Part of a small language model's weights.
Architecture: no biases in attention or MLP, untied embeddings.
MLP neurons of a small language model. Each row is named by its layer, matrix (gate and up: input weights) and neuron, and shows model dimensions 16-143. Each number is 128 + 24 x the weight over its row's rms, rounded and kept within 0 to 255. A neuron's up and down rows have the sign that makes its largest values positive.
After each neuron's rows, "fires on" lists the tokens most often at its 100 highest values on Wikipedia text that the model never trained on.

L4.gate203 [ 99 104 137 100 114 148 122 133 173 115 130 142 112 131 110 140 176 112 165 102 129 125 100 118 125  88 142 175 110 123 132  97 157 165 107 166 147 127 106 165 122 134 139 121 175 124 121  96 115 112  88  98 112 145 109 127 127 170 128 144 106  84 125 173 115  84 166 120 165 124 120 177 140 112 148 145 135  99 156  63 128 129 144 126 152 144  91 114 132 148 115 141  89 157 113 132 121 128 121 140 152 160  98 144  97 110 130 121 128 131 112 135 138 137 159 152 187 102 126 144  93 118 142 156 134 117 137 156]
L4.up203 [148 114 147 165 110 120 150 100 108 139 119 174 125 138  95 149 176 128 122 101 148 126 102 126 148 100 179 160 166 166 130 132  75 124 120 171 153 121 124 159 118 113 143  91 140 128  92 129 134 121 156 114 148 177 100 136 125 165 111 134  84 112 140 177 106 109 147 145 109 135 106 179 136 125 139 108 121 121 160  72 153 145 157  84 140 153 116 140 142 125  82 166 115 149 145 110 133 143  99 141 167 127 118 134 105 138 148 122 110 137 124 126 170 137 153 135 156 105 132 151 106 110 124 137  95 133 131 127]
fires on: "3", " FRA", " ITA", "8", " RUS", "POL"

L3.gate267 [110 144 128 153 140 137 119 124 165 163 148  66 123 133 127 147 115 144 107 159 144 111 163 137 137 117  82 162 185 121  83 153 137 177 124 105 147  97  83 147 115 140 125 131 118 117 121 115  99 128 113 117  82 130  89 140 129 175 146 132 161 162 126 112 128 120 154 126 100 162 144 122 138 127  93 134 167 121 163 142 132  88 122 140 120 131 126 133  96 166 137 126  81 113 125 149 117 129 114 157 141 105 118 150  99 126 147 120 156 132  89 141 125 106 160 143 116 104 155  79 156 158  92 133 144 118 115 132]
L3.up267 [134 134 145 168 156  99 131 116 126 157 141  87 115 118 143 141  99 149  87 146 116 140 146 142 156 147 126 156 165 136  93 130 130 159 173 105  98 117  99 173 123 133 153 130 135 121 116 124 116 124 121 120  82 112  95 118 144 138  77 115 171 138 142 125 110 142 145 142 100 180 139 115 100 160  81 151 128 131 178 134 118 147 147 173 104 135 135 138 138 167 109 117 133  92 132 125 112 124 175 143 176  94 118 139 110 117  88 126 190 117 141 154 135 147 166 191 128 131 133 106 156 142 130 110 124 120 146 129]
fires on: "door", " rock", " wall", " fire", " Rock", " bill"

L3.gate336 [ 70 124 112 168 116 156 111 129 147 130 181 139 124 132 157 149 131 143 103 151  96 137 114  94 139 143 125 150  89 130 125  92 111 127 123 131 100 128 125 165 151 125  96 151 132 139 177 127  98  99  83 128 126 139 167 127 102 174 116 146 127 155 185 108 148  87 127  85 127 119 105 120 183 102 150 137 145 145 127  88 153 132  93 117 134 134 114 186 127 116 129 149 123  85  95 133 120 127 140 104 146 153 135 128 146 111  89  96 100 110 124 126 166 163 136 130 149 139 138  72 122 139  74 131 143 115 143 125]
L3.up336 [ 89 119 155 145 144 126 127 153 131 122 147 168 105  98 163 159  93 149 111 140 108 138 136  90 116 134 139 151  82 168 136 113 110 100 145 138 104  85  88 159 128  92  91 145 145 154 136 130 131 138 116 106  94 165 157 123  87 108 110  91 111 173 175 130 147 124 105 128 154 140  94 119 155  88 155 161 138 138 119 114 163 169 132 125 100 144 131 162 111 111 104 127 132  96 130 113 142 124 119 123 136 133 138 141 160 139  78 115 135 111 141 149 133 127 161 171 138 140 186 111 129 175 130 112 142 139 145  78]
fires on: " ===", "mal", "ld", "apping"

L3.gate301 [121 129 133  81 150 133 145 157 131 158  81 116  87 116 132  96 136 140 148 121 129 186  89 129 159 115 194 172 151 145 110 114 106 125 146 123  89 149 122 107 103 119 160  94 148 114 140 134 110 125 109 115 173 146 132 137 131 148 125 129 169 146 135 100 107 159 122 150 101 143 134 180 137 115  82  99 134 186 133 141  83 113 118 125 129 141 124  92 141 148 107 151 152 131 148 150 135 124 137 131 116 123 104 120 143 129 140 119 119 146 144 165 140 133 121 147 100 150 148 117 142  95 102 146 119 166 123 148]
L3.up301 [156 138 116 130 119 145 184 119  96 195 146 160  90 123 107 117 142 177 127 127 124 116  86 146 128 110 150 138 106 152 106 112 135 171 175 134 124 145 130 127 107 139  98 117 163 145 147 135 127 118  92 167 162 129 115 175 105 157 130 121 135 141 127 179 139 165  93 129 121 123 127 146 127 127  90 123 135 138 150 100 126 133 103 121 113 113 115 142 146 118 126 167 165 171 118 161 115 124 154 128 127 114 126 168 116 113 131 120 139 108 128 127 118  98 135  97 131 133 131 113 153 103 123 174 115 154 150 109]
fires on: " part", "3", "ER", " Mun", " Bi"

L3.gate264 [148  96 112 127 113 121 107 147 110 137 112 123 129 152 116 128 136  98 108 127 152 156 162 190  96  90 123 144 149 126 127 113 132 122 105 107 132 142 102 152 139  93 135 131  79 167 119 121 108 106 134 123 121 113  63 111 116  94 126 137 108 118 124 127 107 107 152 106 114 120 101 140  99 150 132 109 155  99 164 163 181 124 113 144 127 151 154 126 157  89 168 138 124 100 143 161 138 130 129 134 127 113 158 167 139 145 140 111 123 138 163  90  67 141 142 146 169 108 146 169 139 163 151 120 113 168 138 123]
L3.up264 [113 117 107 127  91 140 126 117 131 125 117 122 145 135 112 135 123 145 121 136 145 110 178 186 108 122 103 136 153 112 137 101 167 161 123 145 105 128 137 156 108  96 109 130  97 143 160 106  88 106 133 109 121  84  67 112 124  95 144 124  93 128 137 142 126 141 171 168  95 134 126 141 153 129 114 136 150 122 132 133 168  95  82 125 132 128 134 138 139  77 155 136 109 108 138 109 129 112 152 117 165 108 113 147 143 131 139 114  98 146 168  82 120 121 103 100 146 105 170 150 152 121 137 128 122 140 102 135]
fires on: " car", " vi", " Ann", " co", " ten"

L4.gate27 [117 131 159 129 117 143 141 147 173  84  91 118  75 107 164 105 129 150 102 141 121 132 135 110 144 116 104  95 108 113 131 120 185 162  79 125 148  90 151 135 135 135 124 160  98 132 182 128 101 151 136 132  82  99 133  97 121 135 122  56 117 113 135 149 150 130 118 154 113 134 163 141 167 116  97 143 137 105 123 107  84 143 120 176 142  91 131  85 132 135 123 132 154 150 124 122 112 118 122 104 163 121 158  98 116 103 145 141 135 110 133 147 116 132 103 109 134 154 107  94 124 132 139 129 101 114 138 109]
L4.up27 [116 121 135 148 123 137 178 142 132  84 100 131 110  70 156 126 132 165 114 136 125 123 162 105 161 115 116 110 148 125 150 145 129 113 106 166 164  93 150 125 144 114 141 116 141 103 112 114 121 130 147 182 140  95 186 103 112 110 110 121 112 104 151 132 122 123 107 175 126 105 109 108 142 139 114 121 133 106 163 144  96 150 134 121 114 119 151 110 120 186 126 112 175 138 166 127 131 142 153  84 137 126 140 144 106 121 126 158 165 146 144 170  91 128 115 118 135 126 118 132  88 128  92 124 119 141 186 114]
fires on: " as", " goals", " songs", " office"

L3.gate212 [152 147 129 123 103 165 109 112  96 146 147 146 133 144 134 139 122 134 155 161 135 116 136 146  93 105  99  97 131 101 134 117 156 114 100  97 113 121 124 108 126 139 121 142 123 112 124 152  92 161 118 134 132 126 102 124 115 149 112 205 133 116 112 154 164  93 150 140 117 109 105 158 109 157 131 126  73 111 145 114 131  84 123 157 138 110 117 160 128  85 124 160 120  85  74 129  84 116 101 138 134 117 133 104  84 109  72 131 126 114 127  98 115 122 176 160 126 140 138  98 100  97 139 146 125 142  83 142]
L3.up212 [126 174 117 119  97 154  90 109 131 114 119 171  95 153 173 115 135 109 111 119 137 115 116  98 107  94 116 108 122 132 132 115 143 133 118 101 118 131 129 108 146 134 150 140 124 164 137 168 140 157 119 155 104 169 102 124 108 138 124 152 157 171 126 165 154 103 126 134 157 120  87 127 118 151 157 122  61 131 138 158 143  90 135 160 135 154 129 172 129 108 148 112  86 101 138 149 116 129  76 138  83 122 128 137 101 119  97 117 136 169  89 145 106  96 153 113  74 121 111 144  93 126 138 142 136 141 126 139]
fires on: " St", " San", " Dr", "St"

L4.gate150 [ 68 142  86  93 156 144 108 104 145 134 157 139 117  92 146 111  85 120 120 124 137 135 122 111 124 164 135 111 109 121 149 112 142 115 132 122 140 147 138 124 114 125 166 109 139 108 107 108 163  94 140 109 135 125 166 155 114 130 142 181 179 145  97 174 140 107 123  79 118 117 152 117 123 153 172 173 150 119 142 146 119 124 126 122 136 125 126 143 151 112 119 100 151 160 129  84 130 120 151 169 128 108 108 133 164 129 163 121 126 178 118 140 101  99 149 121 108 127 158 149 123 120  99  95  67  76 122  94]
L4.up150 [139 118 126 151 176 156 125  89 101 112 135 155 141 147 146 112 117  64 128 107 111 107 152 124 138 122 154 175 147 130  76 138 169 140 153 145  90 156 114 138 144 168 146 145 120 150 157  90 112 139 135 148 143 124 150 143 101 151 124 126 169 126 149 100  97 140 117  78 155 144 120 133 169  97 126 104  81 162 111 149 127 143 111 127 112 106 123 102 151 172 135 120 130 124 128 128 157 126  52 122 131 132 129 122 110 105 113 116 176 105 122 139 122 142 174 119 191  95 120 165 146 132  82 125 103 121 110 176]
fires on: "gu", "+", "3", " +", " −", "hu"

L4.gate135 [127 186  89 144  92  95 130 105 127 136 133 162 123  95 147 124 123 145 131 142 133 111 123 104 105 151 141 103 163 119 108 146 184 130 115  82 116 134 137 156 146 157 143 127  86 142 114 143 112 114 148  79 132  94  91 134 125 138 165 181 118 106 130  99 115 154 112  72 142 124 181 152 141 124 132 152 128 137 117 166 112  94 150 140 145 114 106 130  83 156 151 132 107 117 125 105  97 124  90 131 125 160 104 100 116  78 132 172 162 109 125 146  77 122 130 102 159  98  83 109 112 121 141 119  82  63  80 148]
L4.up135 [148 140 115 121  78 115 156 119 109 170  84 165 104 143 127 123 119 150  64 159 133 145 163 132 115 143 145  89 157 138 107 110 136  78 151  83 116 112 113 153 118  64 132 104 113 138 117 119 141 117 153 119 159 139  98 130  51 153 170 173 162 148 141 134 113 128 121  93 135 158 181 128 119 100 152 132 115 151 102 126 118 126 108  85 116 124 136 141 128 158 108 128 142 163 134 129 128 150  97 121 156 127 111 105 121 118 121 155 183 144 123 135 132 145 151  84 134 119 100 126 100 135 172  79  96 116 116 162]
fires on: "\n", " that", " comp", "0"

L3.gate187 [136 162 126 128 132 118 148 138 146 113 111 148 129 122 113 107 147  81 155 125 132 159 138 130 120 138 135  82 180  85 145 100 119 136 109 108 111 131 177 153 126 122 106 136 116 117 141 123 136 143 125  87 153 112 147 152 163 171 115 149 129  94 123 149 103 155 137 110 154 155 105 157 138 122  97 163 141 129  95 179 123 119  93 173 131  50 106 116 121 101 213 146 112 123  73 133  90 116 139  92 135 107 122 111 106 146  78 143 103 107 158 141 121 155 135 166 155 151 111 126 117  84 153 114 106 105  91 149]
L3.up187 [167 110 143 143 134  67 171 152 107 136  88 146 107 147 102 109 174 102 140 117 126 150 108 169 114 166 126 113 163 140 123 123 108 129 111 125  89 126 144 140  98 112 117 125 125 129 104 137 190 148 176 131 135 124 147 152 157 138 138 130 121 145 147 121  95 161 125 142 148 153  79 156 139 108  80 153 148 158 107 164 123 137 101 146 104 106 135 131 114  97 134 121 162 134 124 125 120  97 124  92 144  59 143 146 131 143  92 143 126 126 193 181 118 126 141 135 118 132 139 126  92 105 170  96 129 154 123 145]
fires on: " life", " comment", " evidence", " Kill", " MF"

L4.gate308 [103 135 130 115  87 149 112 123 139  86 117 107 151 129 136 127 151 127 137 136 109  89 145 108 115 118  96  91 124 100 142 121 169 159 132 100  99 102 158 148 142 135 160 120  72 127 183 147 131 140 133 122 108 112 136 104 130 144 115 105 124 120 160 154 143 104 142 117 150 142 136 106 151 140 106 151 140 135 120 116  99 127  73 157 152 118 124 144 138 142 159 165 126 158 117 112 103  88 122 106 144 142 103 132 126  94 149 136  95  88 115 100 154 116 119  87 129 169 168 112 151 113 116 114 137 138  80 135]
L4.up308 [137 127 124  96 104 116 139 123  96 129  90 104 136 117 144  94  68 151 109 144 132 138 107 131 110 151 123 115 144 136 132 140 150 146  66 136 105 140 138 115 109 171 180  82 138  78 139 108 131 108 127 138  83 155 177 117 183  96 180 111 126 122 118 124 121 120 134 150 153 127 147 152 127 142 123 115 113 113 121 112  97 125 131 177 135 131 139 140 161 104 130 130 140 120 136  89  93 103 160 114 152 142  96 135 135 124 106 143 145  77 100 127 142 121 155 117  74 114 131  91  94 111  76 110  84 111 136 202]
fires on: ":", " –", " =", " /"

L3.gate245 [111 118 108 144 117 139 137 120  98  88 146 119 114 163  82 158 128 146 110 137  98 104 161 117 152 117 133 112 139  97 157  69 142 142 106 118 101 159 157 143 144 122 160 105  96 119 151 101 126 124 124 117 102 124 172 122 156 154 129 155  98 108 121 183 134  96 126 104 115 138 152 129 142 116 144 179 140 139 104  81 106 163  96  91 130 113 115 128 111 118 178 145 105 151 111 127 127 157  97 119 144  93 122 120 142 137  91 121 127 134  94 136 135 135  98  66 135 105 125 101 127 148 160 159 121 155  73 148]
L3.up245 [102 118 135 144 135 135 179 180  55 104 125 182  83 155  82 134 138 109 117 121 106 120 140 120 143 108 173 118 166 148 121  85 128 149 117 150  95 139 122 119 140 125 146 119 104 109 106 131 158 120  98 153 102 168 127 122  97 113 158 173  96 139 120 151 110  84 106  88 149 134 124 125 129  85 127 112 149 129 131 150 126 127  95 109 131 137 130 148 152 124 161 132 130 158 138 112 143 109 107 131 145  76 128 162 137 133 122 128 136 164 105 132 100 130 169  93 127 117 149  99  69 150 172 161 110 170 138 153]
fires on: "1", " ex", " vi", "4", " cap", " takes"

L3.gate205 [114 139 103 103  84 198 132  81 152 111 165  94 124 104 140 120 121 156 183 159 107 133 127 127 108 170 118  70  87  98 105 154 144 115 152 119 123 110 161 102 128 115 124 133 111  76 110 154 110 148 143 109 145  79 128 165 110 140 111 133 128 123 163 121 156 129 147 145 104 162 163 159 123  91  89 119 144  84  93  88 117 125 136 140  98 104 132  98 122 128 106 119 101 146 104 106  87  90 130 119 133  92  99 104 122 127 140 109 136  68 120 143 127 129 128 125 166 137 123 125 127 133 100  87 145 129 139 114]
L3.up205 [116 141 114 149 131 158 114 101 129 134 132  94 134 129 127  83 104 128 130 117 139 128 138 125 129 169 132 100  88 111 118 170  83  77 124 147 141  92 132  82 154 123 157 149 101  92 108 137 106 130 139 132 134 154 126 148  97 157  76  99 158 145 118 139 141 135 140 120  92 155 106 118 105 125 117 110 145  86 126 125 114 103 148 111 105 126 137 136 153 153 129 123 127 143 117 117 111  97 157 107 132  99 113 109 110 138 177  95 161  92 134 115  97 125 122 137 172 193 112 132  80 160  58  89 162 131 156 120]
fires on: " information", " Country", "istic", " location", " Education", "Information"

L4.gate343 [ 92 129 120 140 106 138 119 141 145 142 122 129 156 122 148 138 160 159  95 128  96 149 146 118 103 134  88 117 147 100  81 117 153 111 105 140 140 192 114 125 170 177 114  96 118 143 144  60 121 127 103 130 151 100 152 131 127 127 178 123 157 128 171 108 123 157 114 131 129 121 169 111 117 130 127  95 141 144 115  76  99  92 124 156 147 122 124 133  78  99 140 122 103 116 131 141 117  92 150 147 132 146 122 149 174 146 129 148 106 109  95 164 131 131 157 171 120 124  97 124 170 147 150 141 126 123  85 137]
L4.up343 [141 100 121 123  55 152 149 175 150 159 131  87 130 141  84 123 135 126  76  58 125 157 128 146 139 148 130  94 122 143 124 105 143 100 117 130 115 127  99 126 129 114 131 100 143 144 114  91 142 164 111 124 185 113 158 113 127 121 190 125 212 154 184 124 117 137  98 142 108 118 116  82 106 135 125  79 122 142 113  93 130 114 137 116 124 143 142 149 143 132 125  95 141 149 146 121 139 110 133 152 114 122 109  97 143 165 128 134 132  92 131 151 155 147 150  72  96 161 145 151 142 149 138 135 106 134 140 145]
fires on: " south", "east", " north", " part", " east"

L4.gate209 [153 137 128  68 107 134 112 114  99 171 153 157 117 107 132 125 156 109 110 163 100 120 140 112 140 147 119  99 146  64 155 146 164 132 112  95 137 167 120 133 145 137 110 132 138 151 110 143 135 118 111 141 126 140 127 130 125 136 181 124 118 144 107 139 128 109 137 120 117 133 146 107 118 121 164 151 116 133 119 123 135 139 113 127 134 121 121 130  94 103 159 147 120 146 118 137  77 129 138 162 140 138 159 130 148  72 123 126 128 119  76 119 132  74 112  66 128  83 118  75 168 142 105 106 144  86 111 187]
L4.up209 [157 111 130  83 137 123 141 124  76 160 151 171  84  86 149 137 150 119 108 153 103 134 123 122 109 149  97 105 126  97 136 159 152 122 118  99 145 180  95 127 134 145 128 138 162 151  82 147 130 117 113 181 130 149 127 121 136 119 174 112 140 144  96 131 108 120 147 131 129 115 145  98  95 111 167 127 110 138 116 109 147 159  95 126 131 137 152 145 127 104 157 117 162 150 127 144 127 129 139 147 136 138 163 141 171  82 133 162 128  88 112 131 134  65 112  97  86  96 120  90 160 144 136 107 157 114 127 179]
fires on: ",", "=", " Ba", " Sh"

L3.gate18 [112 130 146 124 157 116 185 191 106 166 113 161  76 130 105 136  98 165 123 158 147 168 144 153 132 152 170 126 134 137 132 128 125  88 121 106 132 117 123 104 104 117 150 103 116 127 132 102 116 123 125 115 131 127 116 164 106 129 140  98 107 126 107 107 126 147  97 147  88 123 123 137 133 122  84 117  86 106 122 121 138  60 157 154  86 166 143  94 113 117 131 135 133 142 135 102 116  93  97 153 146 126  85 100 144 124 120 145 146 103 130 108 149 135 142 133 111 127 136 167 137 123 162 131 140 141 105 120]
L3.up18 [137 159 171 111 143 115 124 158 128 137 162 194  74 119 128 154 151 155 114 105 152 130 122 155 130 118 145 155 148  97 124 117 124 134 119 123 152 128 154 107 133 135 137 105  92 155 147 133 125 132 102 114 117  87 124 134 126 153 133 149 137  89 112 106 136 152 111 120 102 119 138  85 129  98 122 111 109 117 117 108 117 110 153 165  77 160 130 135 106 131 173 137 134 174 111 130 124  77 101 159 127 139 112 113 116 141 133 120 149  88  82 117 100 101 130 122 133 155 124 160 124 143 138 102 113 125 141 115]
fires on: "\n"

L4.gate67 [136 162 105 159 157  96  97 166 140 140 124 125 133 148 100 153 120 123 168 110 125  82 144 100 157 130 165 110 137 135 119 122 179 130  91 146 109 183 184 205 125 146 127 146 132 166 120 105 139 153 134 114 106 129 115  80 157 155 146  91 160 144 122 141 123 134 137  97 155 123 117 132 148 103  99 128 123 134 117  94 131  99 100 139 113 136 116 147 186 133 109 162  71 126 168  96 151 185 153 157 130 122 156 107 108 116 127  98 148 110 136 141 147 122  99  99 122 132 152  89 110 103  88 152 115 106 124 151]
L4.up67 [109 113 122 100 128 143  94 112 156  59 112  78 120  98  88 107 118 106 174 126 111 167  90 117 110 137  75 129 108 122 118 139 131 157 156  93 124 102 126 139 116 107 186 119  96 124 144 100 127 105 134 145  89 148 168 129  88 172  96 122 124 140 123 153 100 122 158 113 153 150 112 140 129 132 119 101 119 146 113 134  56 153 106 136  83 143 145 107 142 121 131 126 105 102 111 101 159 110 137 133 136  95 122  98  86 136 130 105 138 102  88 138 122 125 114 120 132 143 115  67 121 120 101  90 121 111 168 133]
fires on: ":"

L4.gate198 [114 143 143 160 135 119 146 160 105 140 102 100 100 165 131 126 122 165 112 179 124 129  82 134  93 129 121 176 153 129 127 124 120 140  92 119 128 129 144 173 114 128 121 120 118 180 119 104 145 174 149  86  86 103 130  86 112 131 154 143 130 100 134 101 154  93  94 108 150 132 159 126 159 115 160 122 159 151 105 116 124 148 102 124 121 118 125 148 159 133 106 150 140 125 111 131 122 157 103 184  93 134 131  93 135 142 140 142  71 158 110 183 145 129 117 100  93 168 104 130  87 124 137 115 104  72 143 116]
L4.up198 [114 148 107 108 159 165 131 120 109 112 104  82 118 112 124 188  94 119 161 173 162 133 111 147 136 141 101 136 138 102 155 134 134 109 146  98 155 107 123 150 101  85 122 109 123 138 136  63 130 164 123 106  81 122 162 109 109 139 141 152 130 135 100 120 115 108 107 138 147 121 106 125 134 111 172 128 172 163 132 109  98 135 159 134 123 166 150 146 133 136 112 143 113 133  94 120 117 145  83 150 112 123  98 124 144 158  81 133 139 107 119 144  88  93 164 119 141 191 137  89 118 123 130 128 117 103 132 110]
fires on: "\n", " ==="

L3.gate156 [100 132 135 149 117 141 159 106 167  85 107 112 118 132 105 100 107 117 150 102 128 101 134 141 158 116  95 107 123 134 123 141 126 136 109 158 146  79 156 124 129  86 144 124  93 115 136 139 142 155 147  91 149 125 108 134 157 163  92 103 126  94 133 130 143 129 118 139  94 142 120 155 138 153  88 116 140 100 129 124 108 123 135  97 164  95  89 117 149 148 113 149 104  93 111 104 129 110  96 106 175 131 117 139 101 131 126  91 145 153 164  92  99 131 154 158 163 144 131 133 119 123 128 149 103 169 105 116]
L3.up156 [103 132 134 157 104 144 142 111 165  82 106 111 134 125 106  90 130 129 139 123 140 120 131 133 152 115  94 123 112 129 134 138 109 139 144 166 137 109 151 111 113 130 159 135 123  98 157 141 136 160 123  96 155 121 130 135 129 166  94 115 135  93 145 153 138 141 121 134 105 138  96 164 126 149 106 131 137  94 161 113 111 104 144 110 200  93 116 103 158 142 100 162 100  74 128 116 121 117 100 114 174 142 111 114  95 119 119  88 146 136 156  89  98 144 141 118 157 145 122 141 112 114 130 155  94 153 106 117]
fires on: " song", " Label", " vessel", " museum", " ship", " CEO"

L4.gate1 [109 109 127 133 119 186 151 114 120 107 125 131 110 116 165 118 125 154 117 122 142 148 104 109 149 131 129 160 106 127 109  93 110 134 112 150 155 174 127 150 140 137 144 138 175 135 125  96  97 130  99  89 127 155 107  94 129 137 105 130 116 153 163 131 161 124 100 123 123 164 137  89 148 102 140 102 210 120 140 146 107 111 126 104 130 148 158 124 115 143 107  80 138 148  58 150 140 138  85 118 104 139 113 136  94 160 134 142 138 111 157 121 125 174 105 160 147 169 124  94 134 139 124 100 129  75 163  81]
L4.up1 [113 106 142 163 144 158 167 120 128 139 126 118 103 123 139 150 153 136 112 140 124 132 107 106 161 130 126 129 119 136 119 112 121 151 130 134 146 155 106 158 138 126 147 132 189 128 106  81 125 114 129 126 128 135  94  87 111 135 128 138  92 114 180 143 147 122  86 146 135 117 122 104 123  81 155 122 177 149 136 138 111 156 127  98 123 148 153 125 119 112 114  61 162 145  94 162 152 168  99 103 104 163 113 164 129 161 148 131 121 132 172 143 131 131 113 129 147 119 111 115 105 139 115 112 151 115 139 106]
fires on: "da", "ye", "berg", " analysis", "ova", "go"

L3.gate15 [135 118 133 128 188 113 147 155 108 164  96  88 174 119 115 149 158 154 141 141 159 131 136 125 129 175  99 164 159 135 124 186 123 131  96 112 126 127 128 145 121 123 164 122  95 145 134 123 109  62  85 151 167 141 116 134 121 150 124 105 158 100 122 126 151 129 110 126 154 123 127 142 123 154 131 115 189 135 149 125 143 159 172 103 103 102 132 107 108 153 158 134 105 122 128 141 127 111 154 105 144 206 113 127 100 107 103 150 107 102 144 108 152  97 122  96 136 147 136 134 163 110  76 145 140 116  78 130]
L3.up15 [144 100 144 119 191 120 138 174  73 129  91 115 153 134 123 119 115 132 133 123 173 145 123  96 136 185 110 163 132 174 130 159 121  99 161 103 135 114  97 117 116 144 163 146  89 150 125 166 126  58 110 134 168 174 114 108  85 118 130 142 110 114 149 131 100 132 101 136 181 128 109 122  93 155 128 128 142 135 171 170 109 155 164  83  83 140 156 134 130 136 129 126 121 126 149 127 170 129 150  96 149 137 108 141 114 138 103 159 133 156 183 137  97 119 122 146 101 139 152 133 152 136 124 107  94 144 127 147]
fires on: " In", " Rose", " Wei", "oo"

L3.gate51 [114 139 140 174 101 119  96 127 148 108 162 107 122 148 161 161 129  98 152 135  87  78 128 140 150 155 103 139 164  93 128 101 143  97 116 120 127 143 158 177 176 106 144 149 152 132 144 141 123 137 151 124 164 118 130 122 124 163 147 142 138 143 127 120 161 112 114 108 161 120 130 112 139 129 154 118 137 128 123 100 135  92 104 131 147 100  90 149 136 130 182 122  81 108 105 180 134 165 152 123 139 155 104 111 104 122 132 152  99 127 122 124 133 108 111 111 163 129 129 143 108 141  98 138 150 112 108 171]
L3.up51 [128 119 113 139 142 121 117 147 127 146 140 135 138 137 132 155 122 135  87 172 121 109 169 137 134 131 143 138 131 131 158 130 164  80 144 100 114 138 135 126 127  79 118  97 160 129 138 121 149 131 162 130 159 135 117 110  34 123 124 153 169 156 136 157 143 140  99 126 160 107 114 171 144 123 153 134 105 147 125  77 160 154 101 101 117 117 117 162 154 112 132 133 144 130 136 173 100 129 133 106 148 121  92 126 106 102  87 142 156 194 103  94 155 129 160  78 132 131 143 138  77 112 152 125 143 154 160 128]
fires on: "5", " early", "Early", "4"

L3.gate368 [ 95 102  99  79 192 126 133 113 116 147  96 183 144 140 164 130 122 178 162 121 123 153 131 106  53 155 152 120 105 164 110 117 159 113 124 120  83 145 128 132 124 141 160 126 129 123 104 122 131 139  97 107 175 122 140 137 138 117 116 182 152 144 127 124 136 147 108 120 117 104 130  83 146 153 133 147 140 141 123 145 116 117 157  97 110 119 152 135 106 133 125 107  89  76 151 128 139  78 167 133 102 105  76 131 121 144 131 108 116 118 132 130 145 119 149 114 133  94 113 162 136 118  80 115 125 128 101 123]
L3.up368 [125 137 153 116 139 146 114 120 139 107 155 136 116 173 149 160 108 140  63 113 103 148  85 106 125 114 198 166 174 137 120  95 123 113 122 142 141 136 114 118 152 116 131  93 129 120  88 105 138 147  93 184 116 147 133 114 126 123 130 157 121  81 141 127 155 142 145 149  92 143 117 124 120 160 136 178 160 111 165 145 187 100 102 140 111 121 131 105 171 124 137 144 120 118 159 115  99 123 148 115 130 117 138 123 138  94 156 103 123 138 108  67 115 127 162 144 141 154 172 157 131  88 128 152 121 132  93 119]
fires on: " due", " lead", " head", " correspond", " Ambassador", " connection"

L3.gate224 [160 131 154 122 146 113 145 104 142  88 134 117 131 120  84  76 110  72 123 110 120 123 113 164 111 146 110 169 148 148 159 122 123 117 119 152 126 105 154 135 146 133 146 150 139 127 132 148 144 130 132 115 169 151 163 134 136 103 118 138 120 112 122 162 141 146 109 110  97 100  90 172 131 164 117 150  98 110 122 154 138 121 122 122 127  74  83 107 126 162 163 145 113 126 122 131 133 104 123  62 164  97 121 124  84 135 131 150 177 154 124  94  98 137 147 139 133 117 133 146 132 124 136 111 123 159 145 115]
L3.up224 [147 160 159 119 136 121 154 117 161  99 173 132 117 149  89 113 119  75 126 118 149  89 118 142 103 131 116 117 132 167 151 156 121 127 134 157 123 124 167 114 149  97 153 193 168 115 133 160 158 143 148  97 140 150 178 110 129 131 145 141 128  78 132 165 147 136  92 121  98 105 110 145 158 143 142 135 107  91 155 149 135 137 124 121 158  69 100 104 106 162 152 151 109 142  94 117 164 102 110 100 167 129 125 124  85 128 149 166 150 155 128 122 119 126 134 143 148 118 102 169 113 120 131 157  96 121 163 111]
fires on: " German", " France", " Japanese", " China"